Weights of a small GPT-style language model, trained from scratch on English Wikipedia.
Size: 15 layers, 9 heads of 32, MLP 512 SwiGLU, vocabulary 2048, 8.53M parameters.
MLP neurons of a small language model. Each row is named by its layer, matrix (gate and up: input weights; down: output weights) and neuron, and shows model dimensions 0-191. Each number is 128 + 24 x the weight over its row's rms, rounded and kept within 0 to 255. Numbers have three digits each. A neuron's up and down rows have the sign that makes its largest values positive.
After each neuron's rows, "fires in" lists the words (lower case) most often at its 100 highest values on Wikipedia text that the model never trained on. A number after a token or word is its count.

L8.gate222:150133146156136093123105130147145104153122116151095140137124092133107114098087118119144174115126166127120118171139133110154138093125148189117091133131109137125080105094103092137134160105108136172128163094124140162128161127137114143129106132199136096156106125170144084177137126096158148130129112122096097104109127163155121146117161098133109110119149102110127119146119101153114126136112154108146108135130082123121132101113153093127176114115103112124162155127107085103120135136097100143115153169117113079120089151130127147099171127151080135123170134101126150152136188115148096126
L8.up222:084103136087143151128118108143157134151080117083132121119074178117162118115117153097126095117111110141126117135151138110115121143136180142134132123117091141128151081126107116096120136158107113139114137173131169136083183147154151115123155128122136102137150163148119100118116165151143105138158154119114132129139153099175113116143146091139153154090125115094102111137143137123097128109149095122099167124134105136150100132153148145105136142138127119202157113168127104117115146096152114101100156107097193111178109125141106112097169111144116136114138129169124079116123106127160144091
L8.down222:151141123119129149101173103122129122086134108125173114114119120138114125130093073146127115150117074142138137126095141145106158120172111125120143112152142147128127124104116138136136096120123158157141144115125080097157110153119132142116115141100164109162135112105135164097118122094130098089115121078139141109097183103077107152093154103144111122162100113131130108086156090099131142140129122111160127155116101148114121116071126188119100164125085131141108092100134164132183101136191148148146114152121082105113140132107145131159126119122142103118180124147110136134186152101131133141
fires in: "of" 89

L9.gate245:129162081164102096112131143149116151144128129125086161133152123150079170128127158081065145153159102133101141125157113115179095146120104166135138097083152100168128126147128113130162104143123113154108130092139124091128129109180108121125140106149099152122117105115101136152094100133146144086159134111144140099108105096072131120097142155092143109133125135149135137159127123137182145137117154107152109124164129138112108097114108103164134156127144086129160111146176118173123125090128104079111148099115117138164122117136089090118068149138160121149123107139134123122131140121150115121
L9.up245:159138160164161108123122169088148149157129147137125154147158140094085164140163114104107143181098134149091152155134145123182138118151100172112159082090119121182115128135114128101124113109108141150125132116087168130140106122152117062103159150162100173097139133140128115158121143102103124121120106138130176156126104145143124132117119130105165122133114127115158193125108144127133132131110161136128105143134139135127140125099132073122116127139146139140124089132175099139119078122118111087120140130128140140103157147159121104151080145123125143133073082096167135144134101109125096143
L9.down245:134113132146154115111113121123118131174121125172106124085143165140110153150115129124123118123132082118162128148165175060107101133087115161096146176113182145137158134127149134141128143099149079116101125121144147061112121099135086124122103139139067146115113065108128107119125113149134110117131137117120101145145108093099120144132147148103136129101076118131128112126136136137104161124104140108176135102080145140106119139104136106120141094150102114130101124116121162162113083125134100123173115136139133199128095140136105132117113123117116119173123062133146145134123111144173134113
fires in: "be" 25, "to" 7, "has" 7, "often" 5, "first" 4, "been" 4

L3.gate408:103129100116150153124153127159141187065123167134104128122153094110106116125114115147128099116124135174156130124143120143174100184144180132100107144138163113142121174139130136134111120133141129167142139182137165128120125117156152142159110180146134136154187087142119125116143097139122165160102167165124142112142114143118132159159134128140151100150097132107147094144179116058113121107108138132135108118112133094146090146120133149132148145119100122125088112139116133118113102101128160111142152129134110119107159137094074111096128143135103123148094145157150173157114175117163125114
L3.up408:140143134077118161116152154132135080098108112134154130095102081137131088110165139107124110108127118151149131109192140077207097087091111118106121145111105095110120157128146133135138105123152115121147162123132116102131093167118130149145145079136192122131134119135104124157106115142111127170142110057080118142148147124117114131160120130138136137124150149140098118118133123123109123114181145141108097158131157128180130156110134103140150127112145150146099111139124100086128101115090140124167151113122140108162150086128129134112090142151159132134117149155153140092150169145163127123
L3.down408:131137103107119121107154131129128132150136145150153114122117128139116086121166123075138084090141136151124118135145140137135151129104134122120085126058125110117150118144125171122144115124129102132123097116101071056157139188158130127123116071146154135112131186160138118127118120161148135114159099048127129137116130064105108116165092072121162147139134143155104138143112094104154147139120164122134090144142167143142087140118126112135126153147147127124123164116118093131133139150112124146143131095128161113159119116127155142161093099112164131103166157109164121113123162126130135153
fires in: "on" 33, "as" 9, "during" 8, "silver" 5, "at" 4

L8.gate435:118122127078101120115127119130099144139103061123129126127150119085101157055139111088103121113129165124148140160143120148112126103153125129144104131101104070138165115098119119129104132123090155195126127130093129157174129137154122078110151086124131117144149159081132136116098163104155144114125124132123132132117148139109074117124139112095132097101119143149134151104130152114113145092133117104135126140154123150109131162127171143205161116084110103176117115137128131122141132136106154149084161130149133101167119157137111101142117085106111115079162146098150153137140122121138121138
L8.up435:098139139160165111130130110136162162161131117138089177098129133169105114141138174107131163150124140115115149119124143127140140130081171135146084147127162124129144108123133101131088136100100100124157076125110108121127143098140168077144153122146163091190148109164163114127161173139128138163109114128151179126131117089086159158081112106129113144109109113112162136129135154109081131126094105136153100128159132129097129108113128073144139111135115074171127121138134169132143161129155141131146127151170147130103101123133142108163128123147161108118143143103093102129103135094157116123
L8.down435:149128108111134104105156151113154123133083147126101114089119133138145194149133176168140111104096076130087146140137098117144101122159088112067151066122098108111141124156162168143127116124153153140156149109102129096139111104142092113128131077141154119155132105167092124135178094114106126152136124121158175128132155104144134127149130139142126124116130157083149111133111112125070157157136110119142149118120142165085105158126130155108187099109113098117144137124115132103173141152155122112130126129108122134151125138125142118124123136147130120113146150113114175110123145088180174146
fires in: "by" 47, "of" 9, "upon" 9, "from" 6, "utc" 5, "give" 4

L8.gate160:162120150151105122062138153134135107145129192121117163105151128159113156139141139094116126112173122137109150137115128135125159120116107137083140142124123152174116144134149098077126155093152109137188115144119117132158099107082116144139154140160129160109130145132089070117127125103151099100150127123159110137160103131112123105155104099117129135138100112127099145136143096127139145144120117139127101103143126143143090082108084169153102126134110091132115100127109107063112129103125147135093167134118124114149160154120136144105097122057169108149110074095138148098124137169130130145
L8.up160:116107122122135106143087150125086158140113169142129184109128114129134138114157152141121134092104145156085131135127127120115097122142140167172120088093113105130117105142113151146132139135157148139155164121090159125100092137133170105135142117168105160106140156104120132115149170124147149133163111128146179156151138046100133089132167144101129113108133139110078130147168129074147127159132108120112139087096130125120138141176121087119109128154093102110116133158194127125137139121161104156128121150109140132142142166126137090099151115132138121124088140073140106087122141129134112160
L8.down160:158132140135126099088134108092101159150158164107102146100129116151121152136079136062126151114135093144135122121169145104085157155113080101101125145130148141117141121121140123102147168122137101106180114099153146148147068123151137162119136105150131126101135143152148115091128120183136125167131131140126133123174169119126129130125135126112113143134117147093105127149133146125143135139098124153148114123094098115152101093131135137143069102156140098092130121134112132085154130077117105148116153118095147104135133114133149159051116157119157159147089125134148110075127106187146131136
fires in: "to" 33, "also" 16, "currently" 4, "cannot" 4

L9.gate305:114089200119102113129180143108138141129134134091060082117121115143066126132114122123136116159123108167078099075133140110112065146141118139112132123111131132137106067096111155152140152133151162178080123104106107072137123126147117106163148114153104141103126146115140153135146162121154148164113126146108158122141084105177139101124126127106105115133121122134089129141114109160124107124142134132137124152117104121155139092132124117154126159093142144141151126144129142168145135075138098109126117123120168122115136125177123100122121097124118101090122111098127119175139093157144129137
L9.up305:156096124113101118129132111093169085127102127139158123140130121112099107188143111094104112110126120128164100102155116128134121109126136075148160141168113144100144132078116138142136132154154130157166154137132111148131138147103140109129097139150121146088142087172118146131154127177150125168132125154126121109148144090103080141101152138136140117186123096141097113097148099145173137185091093165154109144127158077142140125126123115119131159148152100148152112096130107161058101105176113111099102124127118120154144110118139102117114142116098154134103135085126162131161110111148118115
L9.down305:164118153162120121122154155083112108121145103166127102124183134161107174098139166131124140145115139070138136092119065150135131133107125194137150154123112123112095166096109142168110156126128121115094121142128138069130120140109101132078132139121134134153088118115158131160079148152179106101084106118141121144094091124101109159158122148097119153125145153163130150140152135132123149158092132120137142112134110113119148121155130173117113113145134123163143115100121111160124134146130114167115112136097134124091105165133107143066127108100123129132143111132122096141193150099126111139
fires in: "to" 85

L5.gate385:110103100139098138135149136118113154173178095088105141154147148101129096104138124101142139111124137136125130187141126130148139145149099133122088129148104119158170110137164119152143089083127130142134132099094167097146136117099120113188090118120141123118141111146116143141141148070165142143140130130127146124140120118144093190071142149185117127139144113103135176169159142137128160108108161139159096161105124127109118113099136128089158129118117092153106131144162099113118124123106118134123107138097139121098155151166105105112132131067066113117110131122145086098157128132158107127
L5.up385:101133138137138128115100101142147158180141103102153168198120128141112103089138107127124111134145125118162164129156141112095096124125151132118152112101104117157142134148125133156136136078110128134119135086132135123106115164133122130179152105140180139168156136144090107125109128109145121114124123110149148139131108125045108089048181136140118129101112123108159145136134152158111143117123104145158124148146106176165129108120142104098137122123150065135131124114156139074145150107133118138136108144147148102146121143191119125132101101115127141087109094107138162163143146111148123095
L5.down385:075160121132171127112113147125147134135152145136081140110117148163124129127118093119109101118125130153107123137155167082082112124141109099103158103131091144190103091097125134148119131112141129149145135122132086080074084158138121091166117122112086098104164114107145151146083120088144131153123080123132153132154095141097129105126138132128124156120080157130116148148115120131088139129149126159116130119109074131128104122118085152139125141099121116127146107100150137137145111117155151111191118103151110132145082138145160094143122105128136138086139134129133154142189119083107171113
fires in: "t" 15, "not" 14, "often" 12, "cannot" 5, "nearly" 5, "onto" 4

L12.gate83:097153095160091127126136098107088131154113121151112123087131113178099152084133151155161090104123131147150122141149134129152155100101136123103092114125091150118150124130096151112103139152104131106143143120122121098153129104138113107133162156154135152115153136114120124108099096152117076140142085131171140125134125139098138166151145143129132120122124094171140169203132083180143106162147086100096125098096117120099163079127149121143180154077141135126123110123161134138139144119139096119136156185121134157132118125129155127102168144129139124158125123109131132157084113098123092162
L12.up83:104146155127157121148188092162110099143112119122164137124150080114119137118180119138109108136129107140182069127150105083143130117125135127139112097123099101093123144157133147114106113098119144160117143145162102093124163106153133080131098117114086139099142098078175115136122130145141123141146183133129128155140114115110120145085123167124069144101131133134157175111152173150135131150111156091126174114104137127152115148118122108129118098159120110138133105144158147089166138140149090129132079122153097115116091138141122121114097098154136150148095133119143117091146115123176151139
L12.down83:108165059091110120127079121076096140140108188145131121151103118171156143172090111128130139136126136122178134143132141101144131146122122147181144128102159176158149128138142109123162114141140084157110145126156104094133155107123168077121152147104098086147114086137109121118130123121126122116138137112101120099122113088154148104106134181109121111149113091135117106118121143128115115117113096134088137147176107114147117153136128121094097093124167128116154128149101152129129133119137121165066134103167116135075143092142137122143136168160096137141126142123135106146107111093152136096
fires in: "are" 34, "were" 21, "is" 11, "was" 8

L8.gate487:105088102117153142147121165128111139130098143131119149118151090121146160133163157109138121120142107122111109114137119138118111129169158097142121160119115137158119174101116095121129113160095151114118168100149074136130142194151157126126172110130133139143165142100157163188135125141105104131145139148172171097165163123133102138123143128132158156167188069104102128134110090107128139114113167117132112105147143088116131151140138082152100162113100122153142165132105130119136120110114125151134112088126109117132145141155105100134139080145118127109186102139083162098155125095106118128
L8.up487:122118087094136126077127165147118091140139126117147120128059108147124135141091159079153121106152121115136112129146136172150146119104137118166097118137111149145107115155095101086121147127158173161144140096155102147094106133173150150151140165125195138181161142149158122134105139133141140153128111116122079134103157104148144094165096101091129132135114143126092146164134107132165111136145109149142132121120090122139097164145165113154171102133143149124128132120135148115124119144120103143169149126058153130141104119116145145118087105151101113137155088127105144127114132118136124184
L8.down487:145139163131103176137101171153106119101107127133153125177113091119149128112160144135142150062113146125122111089119162124132094079106104139123169104074145125117151129131113140143091126103121115112130166110185135091124105125120142144167111095124109109132128135176105099114125108136146157137114114148126136091111108141145137147108179094172137098121099114109123164140115121112111095156119106136110104124163135128116125089105133103119128140120145164156104171128107137118098165140183140133112137148167128159120098131145088129129145093129069117170135143169139106161179136098108146104
fires in: "of" 58, "the" 4

L2.gate118:183120142146134163168089118099129161073138123149171121099090120135101104133080121195100142127107134082125126135135111217131139146114147104142146131156183100103153143177111128156103133094168145103119141149121155132103090084122089159126111134146119113139119115130117149115159152149148147111093159137159118127157161150098178127123093099116126140113112113133143133142103120117090136140128152123113181130111115147151131157114111110092103152092147161123102129117123129131133155121124107161096126129138089125147173126105095105127136114115152135094110098122134109101131146144107132100
L2.up118:163145101140089105136122131082143152082103156106143111076148124119109117128092144160129141113093118094110140172135138212126095130121129088151135113126157132130097129164104112126119166120169174103149146154100122133140125096121117178089122145127119135143114073121164149123143154149121132126099102153160116124147196141125169145159114105108165130145093086165141132125125154131087134130127147175134195154107139119127133139123135146131108118131128153102106115108137123154134140118138142119119134154161096174105163124098093117111123145125138144105087098092137109117097110118141122098
L2.down118:183121150145107134146137102113135173117121130125140107107117126150068081103095133165083159153106115115103153162122159163138093116136119114136157134127149131111119151164113111138135132096152136126148135164123116139145121132135114146147152115160145157154092097125105125103135133157156143079102120158142090119132164111135170109128096147127161144091146082132157158126100152126103142151090151160127174149087157162148134130118100098146092160094138165088069134139111085150175150152123133131128123108135113150104160108133096138132097100143165087109138141134127109109154132137127107076
fires in: "age" 17, "career" 11, "total" 8, "ft" 8, "medalist" 6, "record" 5

L5.gate418:150143123124149121112121110145142112101154087138161155124151096106089103133096117093106110117178115132150093128123108142101130106139157137146151126104110106137138122107099105133108116120117120108103120146151070071096081138115126133169100107110153117088092154114117107183129106112150108109085134090090127154114136142117143151114123142140090135133164078102120158151179115146129108103149112132128116143097127119114104154113112110098136104116106121113090148145125054127115153121108122138119127166088139138173150116122122141103133136132134099133152090105170164100145089151178085171
L5.up418:109124133093116081135074118077143087122164121148136134103138133131100121094111165143095148123144139121136103077164139101127135136110143072108152140132124102130130083103093116114098113119116143149112190120149115127081126147131115124129104118094132093131096128167155133186119122081146117130131099103134136140162130084120111168122124143140104104112112127113101091146099095106101119109144106160150147134138118128135103141138114103176108146094097102157135152124115117119085100133159111143098109133103143156117097130119131153144175113125155112152103057147078159124141133096095150103
L5.down418:131106109102123134148163120122136105116151108114146087154111123133124135072089140097140103081112123123117102082156110106133093079109131121135138103096105093105134122084111102103148100103161110119122137127115099129118132132115130092112164140130106117127153118124075137179157123107115120168121182150143125129148170115109140106152134094167129136099152105084135118139108113106127164103144148150113121147131109115093080137073139158108159128110079111182190166132164094133138128114150086162115131121166109131128143120129165096135146115159153108119129096104087128090112124122136115106
fires in: "of" 59, "these" 5, "allowed" 5, "plot" 4

L8.gate296:148129100117087122144146107132117092124169176116085120119120109159132128127151116126148126136162157119104121126172156160178170118129148108124121134097080140155164084099161079134156122102143132138161133103138087157091150158147111129168167120146092147126112158121148111144148152125141108140078163108121124119103167154090154102164124158140105118163120108104148130111111114107125131133117132127125154112151112168105125107147123105193127099135112145128106109085111118121106078101157142125143140132106100096169164151125147114134130103102150137138129105165076133168152103158099118101
L8.up296:134154135120140156111135107139140106123116113094118145151123113107134114107112159095129065096123120125172150139124096169143122086149129090155098135156121122127105152151122095103083148096110107141115126143138125090125131165130153132181184147102129112101122099138143141135124152144146156145090097112155105124139141106085120125104115118174111111150157122080123134139106162156114141151102125108152131148128135184120116095139115161136121104098111107121066154180157110131169076123118172147159117102132120122122092137097136118130143116120136146157136152170175100090101193129128129110
L8.down296:106095105133086126117130154133183096115142126125127145177142116150120139128170154174127143130119112142176149099159108111165141103136122083144109093139146140142125168126119153100139118137107074139086135154132151134145146134111114137124122099152118118113119164124090088121114168123077165138084173095139123143098102142137151090146113119152127170134161133110119161137109112170090129127109128112102136081121135130113137113146164106103117139118099123126105102103121130142112099130116149164108132096147094138171151139102158118120093106045170171148143156132143105128177149145136122127
fires in: "of" 38, "early" 5, "campaign" 4, "late" 4

L3.gate140:146116102150147089159122115147110138163148150112122110128114140163106169139128099201100125164110158131154128088123110121108149156105092159142138129132129123116124139097150150147135132146160135108099145161113120145143185107098127098104157149129069107108154112133119115079163155078104117146158149100131134123176082117097108101132138118129100125111104090107101102155118117147133179135148066092122114108125152114142124146139142106134144145126142139143132101129159147133101128112136120115109127129102141071133071149127167159130118106157142185105106110111125147186156120115126097137
L3.up140:096171143115080125147115085101115158139119122121117121138124168166121137106138116143114128190118127129164088072154089114107142173117109107146138106120122084146120136121112091157154135136157145114122151164130126146091135138114077124150113131088112112147140168134156098130114118139143145158147118115105110175185099073127112110128134104124117172123123119110166104155131111111106138114153143110141157123123142151161145152168112111147116180185099083128093150147158142149122126101139114094129115122088171096171114137137157126116106109121183139110140126113121094117097126115114157120
L3.down140:146114083088188116138150160167138135151110138141108110160143126084146113217107123158117134101107113135095140181158123119157135108146088126124123129133172141103138132144126147108074118125134105102133127092155101086117102073156156137130109111149134100135094144135179165145149134134139116123123141153120123100118165135157119146109122156127107117132140113112093155152114151157146096099113092108113132156122163114134112148097125154138126090082147147098114123086128086102111111132121146144082164081154140140144120145110150137144128160141081143132141095106157120152155118119119129159
fires in: "group" 16, "school" 14, "band" 12, "schools" 7, "groups" 6, "stadium" 5

L5.gate353:109109113160166117109134070151124112131136123108118127116129123088086111086134167127160153154115129125111153140120129100103113143091115135085110148128121127149181148102127091135135159121110102160153108105100155123131182131141150100103104115145146137137125144089121103125159166101142135102137151105123083130105137162080125118106095184155163073133106130137122085105106173162153138125128112124119098164110145099097139144150159102139133104140124125104114103143183155168135112135090128139134127111059184126141101125156117102151164153158131128132143105127146127133145105093139142155
L5.up353:102137097151142148112114109070116099102144108137145171108191105165117112135155157099173098147107155135074145138138163115120142149115056144150113155115091144122110096155139134115116103144092145133119104155128125113122147112148150103156157124142143174156158133152119106120112117122122186163147114124121121148113132134144101127133092178147157096138182088115132135124101134109132104152102133130150108130114114149123100116140100112135171152128120146104132152148155128090181170154103195127148132135131116094103166153145124147149148094108157132148120110147138101171132128133136107126
L5.down353:154113088107163157103134132100109112115110101136137121132107105098139121113141085101129101103138087130106079165128158119136118121126137117130121135111110118108203130111156122131136114147114067117152155133160162148102170102159138108122106099180105136141143126151100089129122170097136130129069110173141105120143097136138118063121161149156190120147097106111108118118155151172136111124100135085154107115160164097109133109151142149115117098127078137114178137130112154141110115151138110112091128131135151109151154151100099096134146149133132098137144089151132135130131110104128165131
fires in: "not" 41, "cannot" 5, "voted" 4, "and" 4

L11.gate223:139157107082089150184101124133143153100146176101130095121111092112127140185182148089131104117135113153157115200136136192147082101097115089108115152132132109113139132099160128131147149135107092099122125118125150128114127146123128101148134138137166123091147175134112070146089134118126119158089134120132151126134123117102102130122123094107105144099140157178167150081118133116136153116122129126131077103143111108124130119141135120151158118110142145164120104103150131180128143085118141136148128155149104114143120161149106117110123156101153116084142126121076142129158161113141138133
L11.up223:141076144145110124157137161127168157098139110139098129104101103113120112135139122145109126116124147133111120167125097143179088167123106141143106101145130130121127076121115134142133099145120124097089184066111096139133116099141135142162110132160160142150159125110086114092157194152123103121138101094161120170085168111139112131089110171140145127139115140117105135129178125133138156181125123150099170090150161128133179127145128123113145136132134169153100133131133150102095153156148130132136165131131147095102124116145091118098078128090144145119140099107088149124144104117135130133
L11.down223:115139139132128149131122151130127152141127144122130141124127113129151096192123109171119089127146155096146098083154150160168136103119143124139195126108105136133093146137123146108123144098167150107103127110170177091119143127129134118144132129164118161153143117175136107149104101101116140150095133132117141130126139137107108105152099131157146140146111150067140110161135123123151132121162134115108139171165105101151115121127152150111140161112137117172098154130154145083132124126125121108137150155137142099146154172165130125098091172141129112165131145192076129163167124104153049128
fires in: "at" 42, "after" 13, "following" 11, "during" 5

L2.gate446:107094190138112102127146122116109112151154107112167093091063152123092140062162130114110128119141119160130165075078180101107131157119147139102130161107103131131121158143119084169113157148161154124152136089176116123129149119125089108132162164187105123121092128108123124149112131148166141117116114093126150096116111096149148123123108103108136141109089083134117144129127153127119144130125136132120130146131115109108118113143121117121137152113195084144108140112110107121141169090138103157146134131113115123191111167140124133146126126154141152115084122142122098124095136117146124125
L2.up446:118110184140105126146169161120130088141134159079172118121090157113108135054150131092119124132135144114153157096090185125122150133130117130159111133128107134150115151170126077116140132169174161165138140102181077143163165104126077148146150161155108156125092127113151128162095093159170130117115079122126138090134077114151144143124108120103111151106091092126125152153122158129143113145106147131123140130137123099127150108153137112128127116142171091140133109151132122145112181102149111135137135147116107137135141144123121144166123145157138140126101090123135100102123110114138116126
L2.down446:130158114133080156118108168181122133146129111107117153160136120118188138092088112109142144148128162068136131126098112144135136139132093171161126063172126123088135126111125133071135103128141151160121133133103117098149080110138181179065087112154166139119139127177131184119120102112125162175114098146147155125118103120109126107151149116091152117137088132148136089109127153110136137141102106163143116123104130126164156146123140152117118107103106131141152121136135118122126139136147167133159135090143154124110127139106123112107121100126157125084158113113114174126129132137157132125
fires in: "united" 46, "commander" 6, "royal" 6, "either" 5, "alexander" 4

L2.gate511:127153145132100092117115117150145134158118114145084111121153138112090169143099096115144126143159149144094144134114137073128141071144125142105103123124106153153137117125136196127147114126098130143129121109133125104138142177099132140140145103126117128098129139139066176130113171134128154095104188134117151147114140130143115070133155128167114108121107113139112182089103095151121088087107131118143110123114152120117095115147092185122106097150138112117097143119114124143169131118149131107114130123119169189176163149109126107158121125109134116116071162106109101142109156135137110100
L2.up511:111149134143115135127131134133098110139141114087110152120146138160152096126100102120136138107159095183147115161159077127092108185110146122176183103135134132157090143124131133116149155110157107100129147180129149180104112098109143120107122105102128140141132150128147131128153130147136089121152098108128139097152095152168087168165144110111110132104135142100175070133165143109127122056080145145130131114139131160111096096151125126105125143122136095138124149144108136122076137124124089117107142136128112103107105146110130163137120137153120129154174119130087146137087122169087135139
L2.down511:130136129119097171114107127101135116142131148096136134120140128162144125092155084120165135114169101163163110143175136105122079163140131134173169114153118148083077152100125080098150154111148123139096160176120114160112139066118121103094118135116165116142165154104113118120124112170139112123162096118128115118161064143162121165164126112087111126135150125123131076140163129114148115114130140170131125073127127146155085098141138111118126133120129120145141190157145123133110142121120107138122140133130094101123100117112141163123128131128160123147144081124097134146101147134087117152
fires in: "which" 92

L2.gate11:121119127097121093102113140132112118124120123107121186101127116117155092170146173112140106088100129118128146161139148113134126147110103106160111117134089147133135091150141132181198111159116124106164157126102157110127144151145110088140118125126149109135109162120075125128127163097107137138124155122088089134128158159135101118101126168154127124130123104114126142111116160129141127099119110134131152109096129148168145072120156136062162115150127155112103090113139129153105142105123161106163151114133106170107095137161161094158097081121142100126091170098170154133142162127139156119
L2.up11:138149114119117089089074116130111104158174099102128146103146158128159118158110143125142130123106125106172144130094153133114123140105124118142174144136159143068112113145130162147158112155071120117142088134108144127143146149124135114170084126108188092094120166126146132113130144131106139147136137109114089129101127152155108146099106126126081161121133130126112123123148131149144119092152112140138094122080115153138111108126145135108143165161143156071169099121155141158085122121127143107141090132133140113086079139156164092136090119132116073133102121070129149167146149113103128122
L2.down11:115106109144117168153165116183130140129084188157160091120127128142143109120104117110099144113154145106108113128131079105095108110090122095156090135146117114162126131073136107130108142107172090152142101128170144110144121140097119136102133057147099150128121087152097121135103114122084116155100100179133168116152172127107137138111124159100124143134140119149132113179150128117123113138098114120109094166133146108147147137111106139145138090079099111165087144120165118117115140134080090112137138152165150130147118140129109140113111108104174131130120113128128139111137143163118169117
fires in: "2005" 25, "2018" 12, "2010" 9, "again" 8, "however" 7, "included" 5

L5.gate426:101088108151137130153137116131124109126159148118088137150124097115115115113114088150118149116153124126125140100109136120123146082102115154112089161120154175166153125107112106111103088123157129145122124142123100150107127143134146132144141104176183137120154136134163137136161129127133108146115178123118120108158148130094145159141115174110123099128155105040102121149165131093144101111144163144177113127164103136079083135151087154162096116166119128174138171124098129078161092106154163119120120121121104141103112150095184123128097139126114134115144131119117111141135121096101124144
L5.up426:112128125107119127126155139131110123097140112143139122148109105112149126111140131195118149148107142150115088122110120101134162118138111154120106166081108128166145148113152151149126122147122114163115110128138096129118123144117127178163107135171151126133145141100098176090103151142099150112156116084114141111131107141129157147158132111064089124121134121104177120140136169179174131123137122148153124142179086137130153112106136131081096104180133104127143095165139099080150145166115129121122155145108113146107133101119102217154140095126123107124158116124120117154174088121130147127
L5.down426:124134136141130156132158170143116105135152137097121128112146154142138136111139173167128129103115112177110089090098103141125158149117117163114141125158162111151123153151126172115112104137128117141107096143114107110103153178124137188129090126111158107094136084140127167095124129126131170110138090101114170062144136140109176118143112166103129098124103098103135168082137152093128163157113114130117157129141064133149125114086135145120146098132089086150165117099151131125168133176139098119129137140142118141109133109130111126148129091077094131132123107116102107126162151134100109115
fires in: "this" 14, "that" 11, "reached" 10, "one" 9, "second" 7

L2.gate31:120136137121113094103116126104068153143117144137131107145128149132118138118143155094131110123157152147108136126140161059158157109111147134124085156110095142149124104093177115110101102149116110152135115137145137122132146138151180121159127146120149116149159121120086125140122145102166173110108092069146172123074119129138131102123137133122139115073155126117138093136090145165115101123099160136130137129107088165103103123087103149114116112155114123145160107096122164115110103130131110133147122171099139166126121172120131138154130101139145123154119110045115082151148154085154119118
L2.up31:114159149145173099121149163113107154142104120116113108123143125092152142119134123109131094125138114136166121178126147120133137092114166123145080161117120129165130099069164111131134082138126148159183153120081162129122173133144140104125115157145145124152132122091081102125132140115158142120127110104138121114132134141122146129105125139111105133107118116138122140118122127179127102183149143104153102132111085172108145174114152119129130155158099143143153113078158195149124099150129128146162139111104140095127107174131137110100176101122150143140153111084094106178118169131152154111
L2.down31:110129164109147149109148164126127099131128180110117138143084131132099146112118143119124138102115127127138098132130124088106139105107162128104101138115130094162121104137136111127139111103110140139155130091125154100122135147096110114158139111108124118133113125109153082120155187103156167124115077140123152088137084102157168102134055110112174081122122130149095117122107146157110127168163129158158127131099120134147131174144149131161175128107099124119135126114161125104136122174141096123129120114129117117138132124149136161087135065119127134160147114055095122104164138130149190153
fires in: "also" 37, "well" 15, "served" 13, "only" 6, "included" 4, "continued" 4

L8.gate69:129138125133129104049181108153108096140112153074100104140126100141115150148119152109126128118118102158122109103140092120097075142098126127133157134091119120105099123131164083109082113089185114103117135096173087104159062120136148121122130142168131132141196138152109120133180109156131161119141123076128147146120117118126148110141113188108120123144126095122113104173141092133147120121142139115124128132128099114130140120140095141099130119116088098112129140099149137140123143120147152114079159156090079131117128112107134146078151128145120138096142115120116114129119135147150133130
L8.up69:113116125109176140139074087111100126163124090128112158092118115153148147185148058152179125090122120124159135134096123130132122107131167158125166140093139163149127156126114104098148148146133137119153113097127116072107127102136125127111090115123150104121127085088118122114133139137130121126107151116121092157168166099098097125135123098113135134093120133134174111129089125137144132134144150132080143129140147135102046107152137133100101100117084126088083140094152122088129112135120142137138154124144072137135168146094150121149135119118119119144079135145117127087137122119133149115
L8.down69:162098126072114136076132109134128123093115146111158152131088154124101130143110122134126181125118116098106127168174161115078148108115125191162141126114122132111128121104110106131140134151153117109134106140102125152145124124126120144129162105135181115135137115138111157131130118114109155185100172111135145142162170101130154135119154155187115096097147119116125098156114144075129162122087110116147148115113104119138161146112080106118191130105122123121131185119130119113176076118141158127138104122147166126105110120147102125146126096097103090182149114127112134110117105153131124131
fires in: "his" 15, "this" 15, "following" 12, "next" 7, "same" 6, "which" 6

L9.gate493:135120092116143148137130093142097207113113040184111104111122146151131126146122148129156130128143151109160065082120113137139162087102100121171123187156160169102128161130090108106123140147099104140137115109102076139121117128098088110107136144123147099111154124129130125137103080152139144130138130118144080155158101123150148158129128125133135137104115129118118179105140132138127096122133157121106073126148161148149138097115109114125144091112104137139122108112150156153140141144133118144125125083099116150132133126113127138116126107139082096116095162132153154103111103127169150136
L9.up493:162107130179144140100117145105154122138152135141096117079149135128140141120173142103115077109156139099119154125127137133150104145124123144113134136140179123132139114115106169149146142148100144146138128093132138079145109101137127100077119118137090130107133144111131145078101092167142121098095111115133135152131124152153129117057172110106156112118114109117134160104137089106123149113135135150118161145136188119090088105097123118131127106164120126097149117140184112188121133153109112079174169165119125085129137116135109136127136158130118172166125160123095110078128123111123116154
L9.down493:085150137160116134117081074133135143151109116102118138177100130141108131148124115119137117177141137131148113116128121127124118117135159105135157141118083131149129112147118144125119132112141146139134107173149096138106102130158124133158139121116140121162094146132134126161142140103123137108130128148108088112079103113118134117180149115134161181087106145147128116114166169145091150152085143092149139133130136133110127110160105095124191137123196130061081108130175152122139114136144161137144104069094123139133157114138165105104143130109150122122112140134099166069139116179090115132
fires in: "is" 29, "was" 22, "are" 8, "areas" 4